MLP neurons of a small language model. Each row is named by its layer, matrix (gate and up: input weights) and neuron, and shows model dimensions 64-191. Each number is 500 + 40 x the weight over its row's rms, rounded and kept within 0 to 999. Numbers have three digits each. A neuron's up and down rows have the sign that makes its largest values positive.
Before each neuron's rows, "fires after" lists the tokens most often just before its 100 highest values on Wikipedia text that the model never trained on.

fires after: " (", "-", " \""
L2.gate508:550511516508540580448558528496500483515505452483454467532467489564517508493507486523470529631551464516495513473535476477437453545439457457565534466475468526453559502497481481510484474565449525417489501514573455506483482480416491525525499488516553452588547482517459545546406510421522503514484461553488511487543494504554529512510423447441510469542531503463478447499505432509435465526460
L2.up508:473569473519487491536532499563458527423531478550478470450464538466468459427550460511488456426483506560530551517515538494566506520427539388507481530500444437508458511531509551579534478419510522456462608533476444518545525472452446515449521624488549557568477519472498455455502509500565481539516550535463461451505474549476506474529504578565474455524536481497592480495505443538496501498547

fires after: " ", " |"
L12.gate767:508479542551415473464504456483434504478489470556485510507530504599483520557542511549445481546557494501480479544477523453461527510514487519472518530550450585495516535542512502487479493469534528509549455443434486509511486506489511466505492468554559509426574526531477475448549521460572492514462523520474497535471456432453468574533415426481515485497527538499499473509529523516412542520467
L12.up767:524463467462482449491449542535494522516528478503504494526531477460465544587474502485513454490453551528550529446523559454469475544471529523557542540536619448482493485463469494469575507512524460426487517506495575569465480556585510499437494477543519451494499556504565464358496483504477494629466472464481544573505505523502499529441473514572441523483509499505503477433488530502427549443509

fires after: "2", "0", "9", "1", "7", "8"
L10.gate940:524522490463576510487507474467506565532450499541477476480523419480502509516460510568577463493514526558528431465540493463543435487519504604479519522444478546537509526505524490430574496525478467431552404515503464505453521446481471486469538540569524482545494444567504512484579498521470482484491585482451563611584477472559536528520480550470548485451538530582522495506484567404534458507551
L10.up940:609560477450560520540448476467539534566506490469494446492506558412453433551515538548407486435568524420515516465529522457502468504514485494443501536478515548456498478433469510475543483521541525412487483456484491491502471513488490548498529608522452472454478447482477510490515465510528516447502502436531574542510542495551541511511463494563485506492585525512500513454563454569489442431440

fires after: "1", "9", "uris", " cour"
L2.gate814:527554496508515577504509486510467541476461423595563463441581600563472554496608548455472477467530533483465452473504551433458536500498502501420574523524473484514533572495537484497541524540517531543416492476497523480561496517492468509412452473498530509446541534505516507518545484492455440497592526485504504542495480552512484462474539577540496468524556504519600485523413494420511478455493
L2.up814:528494510482503539444469446474570492523508505551499493544552437450521510455523455532440420495586505461474522481460584421475434510491464508426513548552425440496548547527476479527432509445453607554540466456562517481516554556450459470420542555441479527545495497468521490488551560440475492527548494475501443553524504530432457504538501502533446491476488501434528468461441517563601513462503

fires after: "1", " ", " |", "|", "-"
L10.gate861:469523500529492474548484484500525466533456446453509500545513486541540497498480551447520528468552523446538496526453486481461544457477518440499423494491573483483518548558517517471541505517487497428557521536515447486482478523446505498444514558505543471505454472555525532513427491546543521428537485485573433557627493509544558441508466412526485451520493507500530488597530482491524488515543
L10.up861:504440448459485478506495490553513504503468449522473453459558510455527519561412550511508452427464442489490516530447488528463547555552399525469459558512533519492468477447481428420521469470473474485531443411573496520446494450452540616539491516546419562512584467592497531502552489481524561454446521440464495538482513476494540510524475523515509518555475622495486450463524468524517532524460

fires after: " ", " on", "2", "On", " –"
L12.gate469:529572536459532460516477507464530503547475490453557497570430501448431457406449474489486506484597457420475470537508499507597477512551493587476470491425453508426453524417461525468486513552505435572417517455517548491525498464438591483498498533480512502446501559469478509464534455444499500579452551494508527513595544577541440437460530513487533506454559534540538472450530491510473468473532
L12.up469:540526539489529506501478553507452517541477506554503516476461500496468538542433552474482441545504476540480494470538496531575529479506501629441503471462461525477452546551552503503506540444457463575469512454492519441492501534538532489506500499463537519533515555495507549483497411425511442471517548454479481507492522522513430549498554456479551440493538573426584493441454458491549477467546

fires after: " (", " \"", "-", " '"
L2.gate730:516523464497537554484506491467517546547476431508508506502515466454518460543534543521487559521475536510521396495393563587466434519459512526464516509507512472519480520454474586548552518519554439510395457546549419515484500498487544438509443466518505521540527463507451506454427510514459509509553530431494502549517568459541571558538537437517368515550541467417558540534513453450481525483468
L2.up730:469614464434517490488526526516497512544545503458526456496488488489533579503480513443583470523475524501498492546460590505495542469480455557503482519458545539450507380452472585455439568491511477520442507506461507525508503552511514471556489582517420531462494444459476487453444492446488508428549443514461519476533533567547545481443474534516512493561454489483444489501480457499456528497510

fires after: " |", "3", "|", "0"
L10.gate1179:487493509481418451473440529501539498524516517468474530454506497453489478545510525544408546482536548464480469518546419581465479524500414555481515463492547527488573510496427502465467447523581470494476497511499569548463447467557553510496443524468538444551493499544459486433479538504514502406459518480572441441465571492515498512528557502505494492510536473548520533521476496522556567442535
L10.up1179:477500520455483451531457499458489557492519597524497420577523451417438512574460481566468453513458492553492540512516526540471463533498486526510533506537537500526525434456458545513492515478455468517501467488439521546494466538503503514457457511471496511441466464507476481519535504525482463465410474501543457472558594486497469543492416467372472521525482432515449503440484510557500480485556

fires after: "-", "\n", " D", " N", "|"
L9.gate531:531521503482523545569481501460471497514532511534508392489475519504489479504478460489524507517498489534404457473517393470575483525543458559490566479440433460512536569432468546525515506545512554530492436503495449482502465442499517486495565503455534442490477494460549458533433538505494445471559451491516492555499513478491519523510418531462554526538494471530452498494491519553533528522498
L9.up531:489461495521564493473519508542403538467473515504526462483535500494504480438470483415435463509523532504483535536407472453586478457510527528504561492547398486503485484446465466549502464513540534423463418519455405495477486468430541420477497488549539472538530496442519479518536524522518474474489533490388557506487533485465520517522445533462543568553510541482461387419560520581484595538452

fires after: " ", " |\n", "|"
L10.gate788:507501492488510514584559487427546442523465556513467500507430498436518562529531497413478527511478497527494450460558418464439502555545514516576505491477505556547432504473459508509452515547454568509493543510517504503535530499492447527563546470550489512525470521483508474517482509481515525456488480545544539475532486552481495479515489475514498586476475537517487443510490498414478502487535
L10.up788:487469474576520533478533528560485515460468478505455510480621524511488474569527452557534466488490517503516520475598493494546501458462529550537487532512530511496516540532555510575477448506563496527598541465455581545503506492546488514467504432454525530476488490534540554515466514502511441479524469440553481473467579510551485504578510462537503482519440479570444490473542437507522452540539

fires after: " in", " In", "In", " at", "1", " the"
L5.gate299:505530545487401496537564541454486461452551484515471480543507480511462432311507498469477484455455463511477549573505414493555429543443514445574463481430531480546549527547533549500470494499520462442429440534568479439465488541483505528422557520437486525554478470498524540524501476541455533547477527443496493468491491471531494495457476496520545511481537526479505551458460518486511464565484
L5.up299:549609541510460520480449471561439482497504456499498566463526436474474529444509530545454540504560482487555468421534549527487509530531512418479461490510472530459512454475531492506463428436454467423516406468500441472485522469518474520490496471457519437495535551527409531558453549513527547479452559469512454402603502554541550455468522462463452471529462546517469462433388525478499499475497

fires after: "-", "1", "2", "6", "5"
L4.gate465:452465511543592444520500522455522482508435498516492453425542455496486572523509390565486514575582462536474481490518527579489498529525470500540469461493434485507458552510494511568547500477507500526528464466552566452561470512448476526495531464619512479591479528512483436603529465560473460530485523447482579437454455508536465573505501498517474428454512540595547521516494421432515567512521
L4.up465:541528542536534471474566519558505512478571473468455445443568548433524489507498455430424499524541453432512502433578512487482479450460476467506451514474447528537550532486492505475556498548513543526458449542444494473499524472496485480492504530437466432464425527529465489486478525568551566552547407496541506546482488529511497510545476566507519578512591535533564569538544520487520482556481

fires after: "2", ",", " September", " in"
L9.gate794:542479462542530478465521479569627508534422558488480476552486559480489578564440540524519500509488494528467495493589495458518553477457549455393442525480487416455526539487492529565468461497479499510497461540567536536547514545507469416496521490462441509526498525438454482435534482518453436370515409507481424504470543537447575517543513474433490508478465476489417522474483480488399516554515
L9.up794:455525461488514522502516442491465481533488421545538414534497488532470546545458463561467503522589486530600472548530428498487523493522497549490461599487546510507450458497489504575561495511522528483541561482519477456448454506583449444476460533465491523466432472462532477486546520517444463503419474489468567482515520444498430553600508466506565555507531543517503551510472527452490529584626

fires after: " (", " m", " \"", "-", " S"
L2.gate665:524438523494504553546500465450494488502568515510540509514556470444516506482500576487503503543471474522461492509482525495517531478468557490508510564488425534560494455491482521519507526517514443555455463506526507511540576499442569469469422426564527520540472542444470474438474483461536476511488592522505389473538565481454472553466518522554542500560481506509543519512520535472466517514563
L2.up665:520369500492516523506518498525419474508487525506504558509474512400469489540510516536567529422461520585462511514524538444502529545460497486529434576488521480461471449481522474532598463474470515473400455528439464516538496528509511510494479529502569434473547485472509509524504498540551546448520508531463375431506420445521465528462437569470493558537508517503462510518495506565478498476544

fires after: "1", "9", "8", "7", "6"
L4.gate425:538535433525525527488561527493474507448436449466445398377551493475558510557492460520468527413468431507488431480499453466533442513518464501492482471545459534547460537573541514456499527527507501467509524494472474529500497465466414487501481553486499531513517507493554427533499505523494496488472536507545470544496541552502593541529516543514530428457507518499525476487537488479535548591576
L4.up425:505534478497428510625488521550556554527512489448474521476491469564453517467458505467504441537456510516499378513526509482465508536385466551500536487579518452537543487465496481484470438473548527464469558496575463543490441505449499509511456519473542541548475493597511528532495523458510552442520486435532539504456564449516504515465561508503513504579536498422452444530516455495503505462482

fires after: " ", " ("
L12.gate843:524514518590439492460482460497478504525498436458555509477434547454507436453503517536490486483503534489524497487523552528466526418449501459545488559448453509483484468487502469525511481466513509493528539442462537510469476466426546471511464561532498491521469544495461476552496525548557495452413464536539507500451517528423496489501548531470567479475572542447470507523515502565498531537529
L12.up843:499479503603447530463535446523432539474493520531509458557484473536450442444471468507458480447576474433578494477470543564439528412461509456518461527422407549500579470583479494498532488516519461572515496471469456443476508544499511519466462547536458511539473511446472492555553490496472520385483442554492545510495553514545536505519487545506527520571542532523560545468455474503561506575471

fires after: " ", "–"
L5.gate434:447476470469553488506483529459501486512513480473555454456494480560519487549499520386492548479467471519489503549495511550526509503521554467587524475435527509483558474440535556445581478513563499531483603485507491503477496506534467461544518454510497455527494505503469463431559586464465527492448522600438476481527483529494512498505517467485504474461453457553497474454456531464529577478486
L5.up434:515423447533523499523492527511513514522512579497471518474549501534552529558541451394452528490497446515463511532431460534489489449497477493490564578458483530470463477532485478546544488523488433508481540496533531575513440520511442534542493498461502464492555480491480494409443462419561511509464437527470488472497583562587516504520543420509502529506502462519547446463503459503519466472507

fires after: " (", " \"", "/", " '"
L2.gate872:483473463549506568458497513443567460575552501500483455533486495501509535495507560503512504516487481396470502505437467481476507455509469498479412487446495464474540428488506495540404495516503439557396452612476537436521455562490447502538445525583546499508473487495533442480382553470558556504526500556467522552511458409437539536514527522449482487548449514489464508483514483464524494517473
L2.up872:534488531465465501469556432477503430554452542535438494452543539503559517496484586490448426561517493533559518506552519501461516488513492562447498545509472453487413491520519483485542472521538468421520436501451461483455433478558474490539438505467535488374471464487524469466556569519554504534468457479523464496521466528393485546377527536526442549507461482418485513472572569504447471497463

fires after: "1"
L2.gate1050:475553547460498538484518493464521477469475442538418542524479530573517551429533503502414426548482560485488451434537561490478527468452480479446498431503488552497523557498514504453539498483524489489489489518499428500500485495464571529522577466497558524432453550526546471475466496467528459519495547548544488493547427529445546501497545582484459503469505469462431498389556523496530490546401
L2.up1050:465581502468479554497470495516492471426479554568497490550548493493487536491457419512492451520449535484542458434501503438482483473463535451463565495397527461555560579522454451499459557501510463441514491522471478440527489551530485462500529540523548440469548492520551462571600485496559476555486600438509523482543491474554470518486561571446500524476537499495558505470467554524496523496482

fires after: " ", "0", "9", "2", "|", "–"
L9.gate1072:445470443468503539504542549578522548486517433575475493467529537524471470546464605466513528482539454491573551462530540554521515447516529507497537462539482528551483551469506507502532533484464397485466512543459467504513515615481478550609525474535504555499499551487518515525496382526575513563514521533502517417538524498479443486548524527533546494529494498547516587480431537525489521480446
L9.up1072:491519432535498539440454558456512537419518536609437483504505562440500549486503532498509561499506448498527520473514485531467528477503487502483490472557530481450554578425595494475575550490528582527531527465506495576526463459444514546485475458542474492561501475494491546479515552456451470524420458507497535479492479509485463520578488574499465500525510558469433529491530527507524466465518

fires after: "0", "9", ")", "-"
L10.gate23:555545522514547488541502581459468459538475485495551535557568562575502503499439487522505470524461447546484470535481484445494463531476478562472504480461525464505489484507516555587492512528530474460572465510508556549481497384419503443500484505534504428460531456553470500519366547529534492490530496560467463533484524496485513481464487520541448537421486420512455479443440477517510556478466
L10.up23:550480400459427505518473554536478481503532419508513563532474498460464458515532508552476505541498488555532483537459510516465471511451545539469526537510546509508459516482506536504453507493479500472489553491525550531477497486473493490543562520446581575502493551543433472480433475493492505440570484441498481481527497527481514525500477524557497512490515500423476418465512536479615459454476

fires after: " |\n", " University", "4", "|", "ose", "3"
L5.gate1181:510525479465536531489486470427514529414538452541469519520467552416519535464526549488455570472533458470530524458619513547513497454553543508479521525528463464554505501509485448447448499589524574444475438447483559519512474524478500479583500489527509509492476516521509502497491468500480529580497488525499492442415488530520449568511478531539557528547488489471531561435546459481532488509551
L5.up1181:452452546506647486475524489488523491491524478474491521511515574460535500554491532468494523491544520546492514526548548577564494512531593544547513519509538419485447487572537518552458403518590482489464504438482457523466450523470575545488519512500502544559451519530525526513499415445503459511492412498517565573496465526512476487509520453500476542565538533488437486560567532511425516518533

fires after: " B", " G", "B", "-", " b"
L5.gate0:523456587525493540493518520398506537507577510507525573489471422539475424466526495543494541479419546504488469477477473483479567490445479504510534459437437489487554507515525487539511526535415516446488464534497501518491419533517501492497457501484545534506551469475455486556460478429471404470438442539534456479467514531520486553485475532561541504522544578496531500488415528513582511436463
L5.up0:480473546436437506448506495561492493484547436528473519394491474405536512502504502469498497450475451459496484498539469515531477460518484454640479467461512540451453523489507492501529487454415524559490536569521538516500478496516512513424451548542529533509611485508473514522449590447548481496482568547554490490508514525461414475496564465608504499494496539471531509491441440528502516456471

fires after: " in", " In", "In", "|---|---|---|---", " uns"
L2.gate813:519554532513447529457488557434422513442493598447447559555565533439517462453506588440518491476472464542496486485557487552492510525515595534480488509507454440535517505469541585498472522424517483420461489571552414525472489469497488541530513486461524495437509512519557480463454480546538451510416536509426546485494473569527589494575465537459468517515434483513501493513536504498532499555482
L2.up813:541579448511508529481519540469547509556467492548488516486525524456520524539421574477455537505424508422461570485466566520508474476510494495533468502505504537467546510512541460418495477456518465504529496529489501534484526514480521470523475557491498425478559474489463491462435463541543454563470515570454543459504493534474535491543523522487497523642483411503545512537492474484492449502490

fires after: "0", "9", "7", "8", "6", "5"
L10.gate633:497517478474492434529486447470530466529496458507549528509521512448517400475513515404474429486492492543610532489493498528495479497566505474542449524511532487450490503542502507450460513467451474500536470563564527508531548548562564547527401557561433526479447492532471468428459479458472483533495531475507502528472542586505490529497514561561539514504454462480517489467549523547585446447521
L10.up633:497478439527494482515450542465503448589440532507459483508461514493510445472565505524548567508582473441442484514532462495486507501428539581502542515464517460522594540547504468463435489471512487494542433465469483501484503477562459483488541488534488539478538504493522485475611487501484408507480463485461601551478551438525523468533483448432493543449530454485548460480536515505468526496561

fires after: " ", "2", "9", "1"
L12.gate581:475445551480525558551492507452585538559526524465545529499455498486559501481505562529449524539494469518626507585502510532564537549507484519480564540574499509500591476434545490486481425534472536521514488490500498491427530485498519522582517490478480492433457426539488630490497440531555502500523533473456439484472509518546511494511530508410443506531436504477508488483465504489510498447544
L12.up581:472471536473539480490507537517491513518433553512537545469501503506536524481488466587443498514498518471544458551486517523544466537461522544488612499488487459582526445534471513510451447500499539536475501459514511476505484523471437460552537543448547531429455563563495455472503485504457485550501482504505419524530495559496496469529525493431582529532484508513538471509524475509492500468446

fires after: ",", "|", " in", " In", " |", "-"
L12.gate18:580516522524432513500491482515496497499508470496519513498499476520528454477527503547568492564474553565511531527482529505486540496488497499423481517545469466545476555495508606568508494529486489500489510518437451628513512540484518473371554557485502482461525557563548527479497496479513494451492599529426480511465435501513514521535484538460508447497468536538453468541470514464454497570533
L12.up18:513512479564501549493489511535442441597540567505523504516460450482514550494512468482512480490502482552563528440499554511519477548498517430487436534529462481503506409418507530566562414518502486563498548533447500474493557439517540487507510550499511408504450472474539500486506486519555482545459556484530535466457514491487453498549545587496539507582525430484526496557481498545426515534465

fires after: " \"", " (", "==", " '"
L2.gate336:527529454484511458461502497531443500509440455528499477454425519551520503477482567405515527492499432506480493524468481395476440523446505444532495548497522466417510441460514536480436536538513471513473519526562472510503504502544490554469541509452494618516534499497559531478479535520532443501475513445558433516536509478499533534441554511516483558501517518544550453465515519491475441514452
L2.up336:587529418462563447450529571493588497492484539469532513509505504541475508507538451488534502499516535503503476403501512507461531544600545476507528463517399425540495513553477498529388465426570512496494467510514475505532460467551516522508512508543442544524477561529535542542429496506545497492421478469472520511476550531465538471460524487521506491453458603522554518489455512560475447481580

fires after: " G", "S", "s", "G", "C", "-S"
L4.gate87:496518500567475584476511471447481506517522431506535521568458428547469515506469518511471555491524496440469421528530528371507453505474523512535454482488527484463554480516534456467477503460534459509456502506480524505449529524471494487512468484441466529490496562508519538418427531435436486496529502541467490510540497496493519526461535501519496503545361517536483484488539521521501485527528
L4.up87:532571545480497463443527535449437409514468473521502522543569463543500543462516522496434478571489461482564413421480505494516514556444455519551531484457527543491533433554609505437490589419520488521469574530541500524534470508492470505493445480567484558491551489417456488471478458543530501484473492476540532454533484500478477430599485558477547484510418452534502500477491514496541455600531

fires after: ".", " ple", " N", " l"
L5.gate1056:466538566487497505463534528480455473497532495500450470520471485483505566429480531412453520559529516548505469516489378453499447475481461503512483493506541556543550435471495472424591409437527441488456502569540534469496465439521485503492487473523551459512445547448473522561436518464516463493500474460488574538467493552486522498483503487506458512444533553528503513539489495503529412524555
L5.up1056:484501555559459459452489495543438465570508555613552458515486519496545578547466522454427500488484562524457542445549464467505517471513440577518520426491418545508568512549468511481583514432530534465471517483468421466492507539507516547411484503443510462494491576480520485476465591473512509555497544520475550502438489494490555530508542583527429480549523526428498502520441527536509584510482

fires after: "0", ",", "2", ".", "3", "5"
L5.gate199:472506547461433557470455491510545516478512498461539453485500575509475567511518420491444594500516455595520542471490508427486499501573500576527444505502475434500544588430518536482496522466454495508508419589516499495453477471489487489487457440532537456580550524511504490483603500531427587527452494487500565546511446557472506487496503450506564434443434470505482558506502566479508499519458
L5.up199:537589524508494535485491517494573483495501497441494559484534504463526529475513510478442467477464572511525493461598475500478530522529494551517552542485545461476565428473536477491549443524452522593496500518527530494439506532530451514521500453567572547535491510502451456489519541548511537526559512419461502476581538555526543472473488506485509468476526397528520586477507521473482545533435

fires after: "0", "1", ".", "9", "6", "3"
L10.gate688:487542527505474507479514495554505462491574520476575483532431517468520560463519517461454513544517476529484508527554465540486516547474386499486481499570488527536501467528491489595577553510449487540487436452518453524468468544515516543522549538517537506478504452480456505566573475540454495545503506545526476494517477496476455438497525446430525508525571542573515471465500431561506480441460
L10.up688:509528551511554443545446544519483497445438527488495538561513433461518487502484472486495522531479454447508500484565501433455482490530477460471518512540566509533516534528493483441453437598584516489458487480533527485470495488530469481530501481468501500546516434518499445466466546469514524592502476503532503498478499539524589463530531490574513515481500448488535438593508513484561511457497

fires after: "2", "4", "6", "5", "1", "8"
L4.gate691:571493549479445542531574490433433559459467509454456545473573399481490539503543530472518490506532501413446472488479437459549509506499462578466507532476477510420559504472463504516459504527463563529539571493511523427526549500485483511549438473470506524594502524492482596467468522518580481422443483496478511517547499525474423480453535551485511534476504455502533482468478544497434545543569
L4.up691:425448476553490475485442526474608517466537491483402507469511511561502559506444491444524512475462477486492474420538566524520525462503497522494455536558523460505513499465523508488463495541547463542463553449498477534446454515536452409502524535506498399480498492568509487488525426523433482475548489463619541461524443510547536517457474493462534542521498515511555527479507442532590514496447

fires after: "0", "5", "4", "3", "8", "2"
L4.gate1165:426501546545536518489536548495493464491579534511538493537529407527473515545523517582548549476441518502523424558516500468405513507566573526485483529491433582516531558500494567514487483471480530494488512420532485544506451532472498484437446493451545577455516511507474517528559461513472442518541531506455513495523520462508509482484531527547521489541535500522512511497445560415412502494475
L4.up1165:546427538535486489518430496515535485468600527532490507486457500497491461494569521586469567488450558494524541501425500533486474497543452523578481605511444471419555536523430608490490516483594521515534496536524400557482461470501420546518519533439528412581488517452497503578542559509491534478507490491477424569500450491465541524534534513504517543524466598458494490491458458484501499512532

fires after: "F", "S", "P", "M", "s", "-S"
L4.gate1132:506580554533475424442433496490505491488515491498489498462471502477638552455518500490540489473471513521484454550480607467443535487450442468561462506485466452514507526564481533477533470433587508512465600511520511525588474465499554458448510471595516587478494607487469466540431478382492449515498467500497501515522509553538492500504411479454560550576519531533526479487493508530521434521443
L4.up1132:525473527464485439447550524479476514533511504482481437449586545465480533519551523551548507477517490508520499506499518516498534548399540582551560451498496464447463435524554468513502525448542533556416509522537467496430471530555478593565498479396464510425481541484490483471574479420497578484484503553567505423514529473535533520499503514489572522552472572491577485545482550526511521536549

fires after: " |", " en", " mi"
L10.gate926:525521563473504540523555517541513440549527477509508418537447537492499507543487453498454496532494457543526487498561510580499512498474493456514481495549523521450488490490535488428539549503558543508507474553467569566537475557559418484484511548526518533534471596509497486502513521512568515532523500463465475431486501484537455465419520499519494562561483460443467459536490485464477504423471
L10.up926:428488497444427546496480509473531470523582575551527564479480550547440468517483555499586427488489560529494517542512511484506522464515445515462553542500548485594556561476545477499460502519533442461446557519547548457515497564487502507519566528470528576547413548498475520486556539537518454494519489530454542425469458488542462501453434545481446490441535555509529488513510535513530650530532

fires after: "0", "1", "5", "3", "7"
L10.gate771:514491593543418458489486490463538517543513479511427568511477483509456511490427482510422525471457492528497500549521502488473527558548557486536492547457496493421465553480453546457576512561511580508548509491519425461518492496472482441494478494483480473477507431460576517562474502514568525446530508503496572505486517541519482576515543535503531468457483514467475485501446514530471529535578
L10.up771:520513505504488526461464544460576489493480439446485457485490563509465514486518486553486515552482517552488495462482495511467525544473534493488513545518486421513572509468459519477505457495607494537519538470549468530480484593507537439528483471555489493519527535535505577531502473550476551521535512557496539506443525469508581463423592492492452499554429502532517548470454525531520445521490

fires after: " ", " |"
L4.gate410:473566529509418502430466488503457494441539495489486479531528522486543503534499544543490487452507521495544507478486439512471515476371540518422510520522498538428523493522521532419531512482530511510525518473500584467508503513520483444403537517597543479464442488502548552471551483483447443528499519532474372521480546477577552473472446478462485513471473463493499529451463490506496482481493
L4.up410:516452568440442444491457509611466524503528588546503438479533496534500482541516601529532508486499551510538565524476517466421474479477526490496509530462553558421485481481487561463467520499498508487489539448525540505424503489478529489425589516552462562421515480479508527549512499536555513452423573509540484504476493530492535478510526560485478504443444484493497538458471539506484540492474

fires after: "1", "2", "ran", " con", "verse", " co"
L5.gate285:517440486487495512426546468509558440505491517541466464378486481461467459506432499515452532503544472478498505482523573539535520392485541532540492495528447498450554522519531485562523563472422565496465473512511478474478465509457553505420546444518444495520542534570534483485444462509505541524498522494519557497479478449514514516505451494482486549529534540442467463533465467499469528479505
L5.up285:479496484445459520497466526557542521522492519476548562475536554461502473567472492510476522485462515471471487494491517456457448465493502476485581526509534492499492530490487451482453480556475468529451454498443503440478480447492483496497465486547467467515571515536455530508488491541555557453476567470506542506471534529449540543500528577482512492492489437510399550527502536433398524447492

fires after: " ", "\n", " (", " Wal", "(", " -"
L4.gate1084:500526425530484492524544488521490493487563499463546461451474509534534529533552493540633471579491511406511512476505568484510414534486481496468466510483454495474463533477451531482516437503546522553563511463461485433476518477525437490529549558537422506494498506511498456552493549532532521439557531454556543489518458514498484520544503539464454491497540444433450474486454523609453535459508
L4.up1084:542448482570560498488497542478511448496411513487510504478461527453491560465459493505505497547507478468528580439529547535506546505535558448575447555501481408516439488493524538540493427424520475578562479521530478498514550602519440495553517446477494465484520478516459604466580393453477498574541460551471467478448528456509583499502567542519472567523574564475541465537554497479517572497468

fires after: " ", " (", " $"
L9.gate773:486484481468485474504461551436538510529467478438497499534526465449514490542496541465482516498519501532487527506500461492604522491493527497502546512447544510500449446493559505562467544471459541463481570464498576488523518590592587417513547556508562507481522471492496554491486518468524486473514464538535499458438559473418470398501523515443471521464575501610560575458485544448539541438452
L9.up773:440462516552477563461465511452508534501526530511488490489524452508498566523487523407479484542486438543445498480490512516606536480441512472518500538448506534478537541505505476487457536428449560503418549568458470455468513568522474532525545550528533513399444582475502539502470479495565445573529523412472476418527564540490527456557505494452480522525512439445478468500468504464463467453530

fires after: " ", " ("
L10.gate72:600495472484475470459487505475465499534510519482495470445504506482470503541525485526523501597433483501487456496485534495456479508535554497397515478417488510461519487502518532446509446500469464513387550484558448493473512417503440431501530517488516463524508513535506456498521539460531451441550535478553431492461502463510489535485487501521516511491511451487453516486467505457492469547547
L10.up72:463438470504493512506433543492430495549489510498525476547508442472454519510487477405488499411513559511556558497492485529524448487540529426485501529456499527539444520512436480510489558476556569436427520502477484435515492496487505510548526510524583537434517573500442522518460555488522558543468504514548450438540488454520472513529504445534511454443440496481533490551483472524511435479447

fires after: ".", ",", " (", " of", " \""
L4.gate295:465537424492498551517545472487434460502520492572445484495514520485472432527549562424514496448531477538460494459462461460555533469558550438503478468510473416546520403465421374551466548520434427482475448546487529497501515461450507494508538530494502543473560444518545494475476572490553498497458444524523492554457449505447465484472465493485539514519458527526516526516570474486542486561524
L4.up295:429471420567560504509546456480465471440500494486514491500491512538478484541523534511507482476479520461551509471558446514482581568461518563577463491470481545536510506556564531525422429477465423497520523543488580436522522499519444488495533559556548583482458441494485542519468503492503510522526483487502544496556503541524532554549572579561506419487425578514463494495508557464543477475540

fires after: " ", "0", " (", "–", "1", "9"
L12.gate818:559537526496486489519496479466579517495493481552498488528401525513518478535521521481489458603435456531580537517539497535467538512523512504510519567511537523527590523509519369380502499580515419482476502549483493493499512567528520502512422439550457499537529426529518528477617389542540473493536488524508536462501473525467475501609552506485521477582514512485518536528518533530506498483533
L12.up818:535432513533497521532522551534441493511464480486494496483451561538526515553504502562576566465543477477429454481397464492516497471515421494472520448462510538501432532567485584512518457412570551531534554484533456522513483495443468452506529517535496514515478497435478480461480466479469473567516495512533544480527521437462595487444444521535488528463468511588482522456494486427534489461469

fires after: "2", "1", "|", "3", " "
L9.gate652:477459530498497552534477516502439510532495477472517450512448514456463571524513491542543453552421521501432499509553476526502502493436480474457478517367473494551479548525425513452504461492560406465466506406434498506489495478555483483534444486484499516529526490523558567507515527533515468464501499491451556552545526475468483510556501537549539507507446503451499454488429502498485529498468
L9.up652:463494524440466490478433477545525468405517518556497407467484505518528544513514572460573543483578487545509526480548525493508543439404511540477540552495521499540515557524518537458502522463503442464536492541431460500490483524517561500475468595556554494505547454495455600519486529525495498462566468442524504492535442506476462522519544488492514547516579391504557502512483498518477530560456